config.toml
d_mlp = 704
activation = "reglu"
norm = "rmsnorm"
rope_fraction = 1.0
qk_norm = false
tie_embeddings = false
parallel_block = false
init_std_up = 0.0312
init_std_down = 0.0
lr_mult_o = 1.5
beta1 = 0.93
lr_head = 0.00367
seq_len = 1024
MLP neurons of a small language model. Each row is named by its layer, matrix (gate and up: input weights) and neuron, and shows model dimensions 0-255. Each number is 500 + 25 x the weight over its row's rms, rounded and kept within 0 to 999. Numbers have three digits each. A neuron's up and down rows have the sign that makes its largest values positive.
Before each neuron's rows, "fires in" lists the words (lower case) most often at its 100 highest values on Wikipedia text that the model never trained on; "fires after" lists the tokens most often just before its 100 highest values on Wikipedia text that the model never trained on. A number after a token or word is its count.

fires in: "to" 38, "would" 18, "did" 13, "may" 13, "does" 8, "could" 6
fires after: "ou" 24, "ed" 22, " m" 15, " d" 13, "o" 9, "er" 5
L8.gate67:486515517484531490457520540525488473487531536534501529467552507462490525459492527472532518514493517504488489467501528476536467494484535473476505493546473490496515500493544427534483521505521483463477511465477477557496450538510486461483496490447535469508529486505498506514479547506547496489522503443513529547553487505492470485507497531472516462490505484479484488530518469501515481497473502485528480501470510478503488503502520511516527502532524455513464505497485486466494466502519492476478492521491477475481500484441514513498545512472500543466455481505534496480502519516504492504498530468517505483483485502479470491559504509483484555505487519527494489493509464514473493483489468513477477555552476501460486490518479503526487534435513519497532514454485484510526472491536520
L8.up67:468486491517493515508532499509509511552523518534551515472497466499514511537497505480514487515519499500484518515479495494507463486517528468522485507536475485498507497510533469496497519544510476494495454533511518491488459526482479464493474482504532474527539525528509524530508475492489486491515512537490524506469451533497525485533496487448491481488529516521531493496494476458545444515490470484490481525501517464490514489496500464539464511510506496507567474522453498508528507519475479452493478519489506482486463482499485548475533534479489519511522448528513556544495460544508490488487507449517508498436511523468551544516474513513498527515478498465496540504496491500538492473466527544481492542520504557521527486485481534478525519510513511498528454494533498495483467525516565

fires in: "second" 25, "town" 14, "body" 10, "ozone" 7, "hobbits" 5
fires after: "ec" 32, " to" 18, "o" 14, "z" 7, " b" 6
L4.gate238:450485473546463490504496504476522472483511550502510538508499537488500516481459491510493527554506471479478497470487487513476541503506500499520484516503503522478460531482510492517479492519519519493535476492478533497467495524499494476494540530508549518517511507511479496534503445506516522481526532478495495557514495484489521498492528513508431513539501505459512479506511517466492505483515549543461483520510531521532463516480469485525497464458499508459475496531480472478515494474503465469454474507500542549491466500469481514508515504490514554502497482498481530530513492512498538475495496501453462520488531478424480482466520471504487453516427511473483535524508487488512508485487524541475488541491498466503468561499521509502502507530513457478507478495513518500499470512429508
L4.up238:503542474513510483486535518454511440462485525524540496497509502480517538508497519496496507507489503539457509519517508533503477519487501514481521543545510515473493507526538528525535516500505484517527479507459482498541574513528477511486479516489502483462488523542513537524524483487438493491548522534533512536520492497520494514492503507453536496509545513525507566520475500470508512504514470502518518533528496485507518509521500510528538497531526484500509537498469444471488488533525518487474513514491501526486471514496503481508482507505468510528526548518492490454483554532496515529433503516503480493483524564482501498499467483502540486553502512504477511478500475460486501472479477503533519532486483523506458512521500457509544502489455485451482521543510489440489498466485491

fires in: "french" 15, "germany" 11, "german" 9, "english" 9, "spanish" 7, "british" 6
fires after: "er" 22, "en" 18, "an" 13, "l" 9, "it" 6, " v" 5
L4.gate415:495546522504502492494498460483498506492505486569434518520549507516553541530513508526510543531482561489505520504480489490539486484521464507475481457513529485523510535445516478551496489489467528507495545507501496488490496449492528478497523508495557501462506505477518479519490513522531537533478510470534498477531487490540528492505529557521534548498494474471503505453529504541438507504505524481493520465487481504441472484526505481488500505481479501463506518478492484462501543505459463482499497520482470511512496492487519525503505488518459499492553487493548511514527508506530524489507502476507511545488511476500475496514502517508497493458496513510487538477489491531479501491482481463449472497458497474469491462510463523518485477489456495521486476513549459499496523518452501
L4.up415:528530503476484494471524432487493506492492457536479573568521469486545534521509531480498532514474531493481501510469472468528517517544437515468501502524507480522488524448508495500479467521462540471462531495501474477477492471463474493490509488525513482473499526480514474524513498520514504507512503467501512503513489509510524518508512537491506505510468479497507542492521563510510524490495512485469502423506505479451503502480484524486434493488460449521499486472488505474467531500499472492508517488467457492530468553512531529548493450511469523502476462503524505518495506502497501489534474487482535514473480472495472479515541487535480500474505529517475501527501522529462524483523498517473490532516509525496511490549464496518481490510472484522528487459468497518479493472470479

fires in: "would" 20, "will" 16, "may" 15, "to" 9, "could" 6
fires after: "ou" 28, " m" 22, " w" 15, "h" 9, "m" 4, " M" 4
L4.gate38:466536505549516521480511463508512499466471524543492502485485513507491527512547510526550546491492483486496492457496560454519484474527494486484485450528491455511485515483546484531473513475466490500520531508505518545462510544521490494509487475482527495506517464471476491509496471541500520502519495476500472519533498510509484504487523484580504481510539484463492518473510484467517493501481495508495479518508513475449478481511487502493457510477520514484496511507534508467503493515498462491514450451472474524521516475501523478486495545516492520490497511516513528488501499529506518513508512498514507499500511494535488490536517499502499496519527460526490634507496496523455512472450480511501509514542441538475492516521566542518491497523510467517479494465522521486505514492530479
L4.up38:494516498525465487447497500484519510486465475508532523512463496548490509556520529513518521501511505483497527481484546483544467486502497546501435456519498490485465486510525520531537520498482518491545541468456507501477488524487447496516526446501530466508498474487499491507502470530490510548498514467514494545503500551537479531490482532519548510497510499485525507528500495449520433504481518467490469535515490483475459466461531508489456490460507523513531477462506501523537509531510460462523514483478476515502518479532499502486510495514513511519499482486507515512493512538470482485460488522484485521461515498531495497520527498513519523533541474512470561535510501504451480480463475518479499529528428518501502481501540516519458510511489484516489499464531516518487506495519467

fires in: "many" 15, "people" 9, "those" 8, "men" 8, "women" 6, "persons" 6
fires after: " m" 40, "ers" 12, "om" 11, "op" 9, "os" 8, "on" 5
L10.gate677:529480525461496513469480548485439480458508495471494511473505549509505530499569514486482491503524489524498501500496554511491533514442509497485487527479494458551528537534517505551495460462521547513478531481528515503478496509525526500472515475501522527492535486524504492492502462492488525451529461489528507483549434524467469519471493512489501529523500491466502513529533530450533500515473475498496483492484487508479506501495479491475455470517481523516469502552474504504478498505517522505499500534486485515488503528497460543499495515511483454470559505528510502467523505491466490539473472549508520511498490516470484517502518481528500470483499534489455509509553510499470559472514494498530517507506479482451475487491459503474467525488485469517508500531492528530515474485539524
L10.up677:488535489459485558541481503494461470433524551510513532528492483524478533513490549495473483522507494484507489529502488514511484505501526516530492479456488531532458525514546508503509458442512495477483471434499547477481451513443476517528481488532543529515509534520496506535487463510536516493509484488500460513533493504468510468486475511462504514526510501488543491506518502487532540545471519506467512523493495512455546491508473475502505475454482507487498505528485544502484485456517501513493511483528448495477498489515521501447467493528527526498500502530502475526486508495506481498530496538478499485541469511488511506521526511497522556494471471464513502503519459524499496513504468481522524491470487540495473509460455535455498512509513503511479525500505536556468486510526494

fires in: "to" 21, "would" 19, "will" 15, "may" 12, "can" 9, "could" 6
fires after: "ou" 27, " m" 15, " w" 14, "s" 9, " c" 9, "ed" 6
L8.gate470:470502503520458516469478457500493463505527514527521514478525551495467535504501498478500507535489490512539490495521522466543527493475498473541519496480457429470507479501465480514464534524497530506511487528555518511497470506495455507503516508471513493486561507440521491551474485556523498528514516499504494508493478514474484515476470491515505474505491503496490518460526454504527525484493509485554498525484545496479456496485476505495467457491522485554487468483515469445471500515481516446520475506473489488538486487509519523496507541477510522484468499524496466451535509512491452523463505502466499503462496467465508521539483482497511561506509478471499473488510490493517533482440504507472506474536485534494505520480524476482478539502518501521527501488462483544487459492485522
L8.up470:454476508521515514452495438498471497501534523503518503473504510510467520483497479481507503481488434518523516479512552450535506567507482519503493477473480469512483451535469490483515507485502493466543490511492461504464519571513495504481510479459519477478584498474566516511511506556475490520512494505523525461520482501507488483505513529529511456464512487507516522481465470485507479501501536496466497506467496516494484504473499502466507492517516528543466467492488531469493505501475486482476434510458510493472506456464517504516525512483506533473503483525487518476496468501482467524434517508514526531508516488496509523481491520494509521503476512527480485480538512490515478457466497501486504502529483560508510518467481478477516537501511516536544447529484485495470463490493495

fires in: "while" 20, "died" 10, "directed" 6, "entire" 5, "direction" 5, "i" 4
fires after: " d" 34, " wh" 18, "ent" 7, "D" 5, "qu" 4, "a" 4
L5.gate655:479502519505526455523525498456516533488514512482528474484564536454432497477495487494496542495519475472501501483520515512460472538494483502496472506545497492541512504488551515521502507457482486553493502484482512509497498478466502528499509524498480516443491480508492500493485506531484493504466495512486473523453451503470560509510507461478530463509520521512530493420481542487496503483499501505491481495488484491503512467484538512514498483461492487483477495481506511487531536547466514493493524514500489507496509518525485515516489463438483516520496529433538500477496467546519483482514523500517518536487528524495494500524487461506500505536486512505510504523517488474452543482487545453489450475510521499542494570475506505501521485549532517486466529502462522547515522489472521
L5.up655:483458501500508481489477492540496511462518519494526490514532525497501490530515478491502485505498528495500534483502496492520501543510492481513547509537558488490525518510462517494494538498514539506491499508488474452494501535479530538488477549494544476495491485512490491479466473461475483595503502497486515464474494503555496467472517524487495475529451513493560472515506485471443521525459530513477517491530453503496494519513494522533532480522472506483500486466495432499514456529510480464504498517479516481499508493508475522491500525495558502475465520490530521490512450475477467478484486555495484493520539474500497481500510454488439521457495527502457493504486506446468488552524519505474531481524482548477483489495502494493510485492539526529460477485524469494483496510515530

fires in: "into" 21, "october" 20, "one" 9, "july" 6, "made" 5, "january" 5
fires after: " in" 26, " O" 18, " on" 17, "ad" 5, ":" 4, " (" 4
L12.gate577:507533489468542509509519492476530509479508474491488539518509503542532486446499494549497488542509491472509500498540513513490469525442483513439467498510511467501481510504474532468503480500496510510504465502545547502496519461496454491483522486557487520507521472553464497525480530468486513483513465472475483468473475506496498481450467488523489499499527491488498530505505465462475457497529514515493521513496486478513519521525467489529495490510523466496530543506486493532486496488526502484461483472475511503482481527507499483540483480564478562509534448446524466505554511541480490462454467480495496475483505492503483517585500547481486479465485487489489469499542507478493486535497507507508503527496473510499543490505524439521500501499529519483466499510472512513495510519463488
L12.up577:461486492476523530519491506497519487487495484483480510492450496483490516537510493529507514496459516507443498505502568521542471494551482508533537470476485500502418462511492466511487490464480515482498488494528504445502543451513516487524518522481474462495482505500504489522515539467485487472483497567507507481503479544503532501517483478525490523519468473486505538481532521518497509509521485453501527479511562495450498473530514476509531536461524482520485516489527505501499513522489510470542513504464483513476486486491502472512477493483478534511538482524526511510512505513474497507500496484518521496520502447520443471535455496515536495466504478534520466491469503503439509544463508522551518504462525528498550488470518466502514551500511500507500498516494554524534520488511531

fires in: "french" 15, "american" 13, "german" 8, "germany" 8, "italian" 7, "spanish" 7
fires after: "er" 18, "en" 15, "ic" 13, "an" 12, "al" 8, "es" 6
L4.gate269:471521508480510520494488514486507499480461544535466502481481476506537505538508475485523527481495523547528493522478534525500454530516503483488495513483485501467491525446544538501431450512496483526512571479472502522469487558483486497519535458486524480464488521519471514524499475513516530507475475549529487495467504488495520488484512538489535467503469490474507531486579509544458523525482500453469490504516478496457493493503509497524492495489512479472479536533506459502505451465522514533497508531478491527510562509464479522518491474510451495477514453520510523511482492479528486534524523495486481506470477499534484486510548516549497526463509486509492496464486486526464506515492483534499502475502521539455529503533503543527498521483493487474477487531479512505469513500497514
L4.up269:449550524460501512497512532462485531557438511489490496457521470503508443505515460519525513477517509518509458559489530495498457525487494496474484513507485480474472497460482508460474456487454525558537517480483517484489466504520460511517499503523508526494499496541488491545493465476470508479497489522529535515472511527469454504493505509474524479496468452514482512508531508514501516513501488460489504519523479486452480483487467477488472483493463500456447518497532478488491439489487462546525507490443489508511510518506481477516497495507489509481479462525505519486471515464468512511538491467483501500477488525531451528475529474519487538484507475503531454462503454518484521523515488510528487488507524525461557500477499541498504509510481489532500463487487486507504540490493502

fires in: "district" 19, "died" 12, "directed" 10, "distribution" 5, "direction" 5, "diary" 4
fires after: " d" 57, " D" 29, "D" 8
L2.gate610:459478523482465470521477511463500512485527510475487456507490497488516436495452476472511463481472498505456493472546527525512479515496524482484479456488491463512506513479526502534467482453481524517499518561487560510472500495487491476512511478497466558515492482482476539507544494499506524534497472455456497466486509504488519506500461511516539498505511481486534469472488523546472553540467532491518488509516518515526578497511509494521495530485522470511505532479475494481519457505490497497533520529558545497529512472500511521493481481526510524493467468493509536495475529496503518491486477479482506555527467487490509483502478487527494529509469540486503508489497506498518523512525528552447501496451508489536486494513518460547521529455516534494483514487448508494511506530496504
L2.up610:568476483511500499531501528487498512539508511513477484550483485457498501520488507493528476500467497511497509524499506516502531510494491525472463525479547468501520496466528522520500507490469509506477521535488548511498494478491484487511494509469474531528475505500471539506561540492477532512491469474475559468496509529475523475468451516518557472507527509511518472490510507517499542534486522519448481490488505506500516497540499486490509490480506461497446495498484460455545521524510499497514545451526530516468542469519467539474472495511499474510497460491491472490520497532452437494485489529498523516480457506507481493448473521475496527478493473486484502471506519512479554543461505525466514511526497532518485508523501436563511510483502536472496478513506475496517478550493527

fires in: "would" 20, "to" 16, "will" 15, "may" 13, "can" 12, "could" 6
fires after: "ou" 28, " m" 17, " w" 14, " c" 13, "ed" 7, "s" 6
L7.gate332:452448502526512473495490481509518501489519521492489510491537520487504533534510514478532482502465510482508498450506525501488486511518526462504508499446476493479476505510481444526477479551515537500507483481542476520503467529463524492532529466491524474491586542489506525541521497518469495518502548477502492527463457521549545524520486488529505519503458502484504542489526477501521534492456466500461470526526481477510487499500515503508555462517513488497495498512480498507513486550501455488541494546515495485474464488487521491468499518490509475483474471559506489531551519501466471485481517457473520541513492506530473460540474481494471499505486521523476527461471520480496504489451519508492490523539505532494484508458476561514522530532489479495518469482490494481496487516484495
L7.up332:481476460531512536501523493512501496496511484498489522486525470520475489510459457505466467526471476508545509431489538499537509499487563512504464518510477492484503505525526499516513504536469507485495474518523491461506482530505480518489478450572542448505536471473445507508501492520556462498522535576494482483514486527513507490520494500540473519485534491521460491500462472505517457499485510548455512494483481516473466449534503496487467513482518472474472481466477465486517509498497481487496491476495505493481488497500497473497556475566512511518477487540480512497541458526476480475497499500506497532496533499547467493529481480502539492497509469454522494510513494502466515479454480485492478501531501518501518504485479484478454492547496503471519503507478509451490482528535490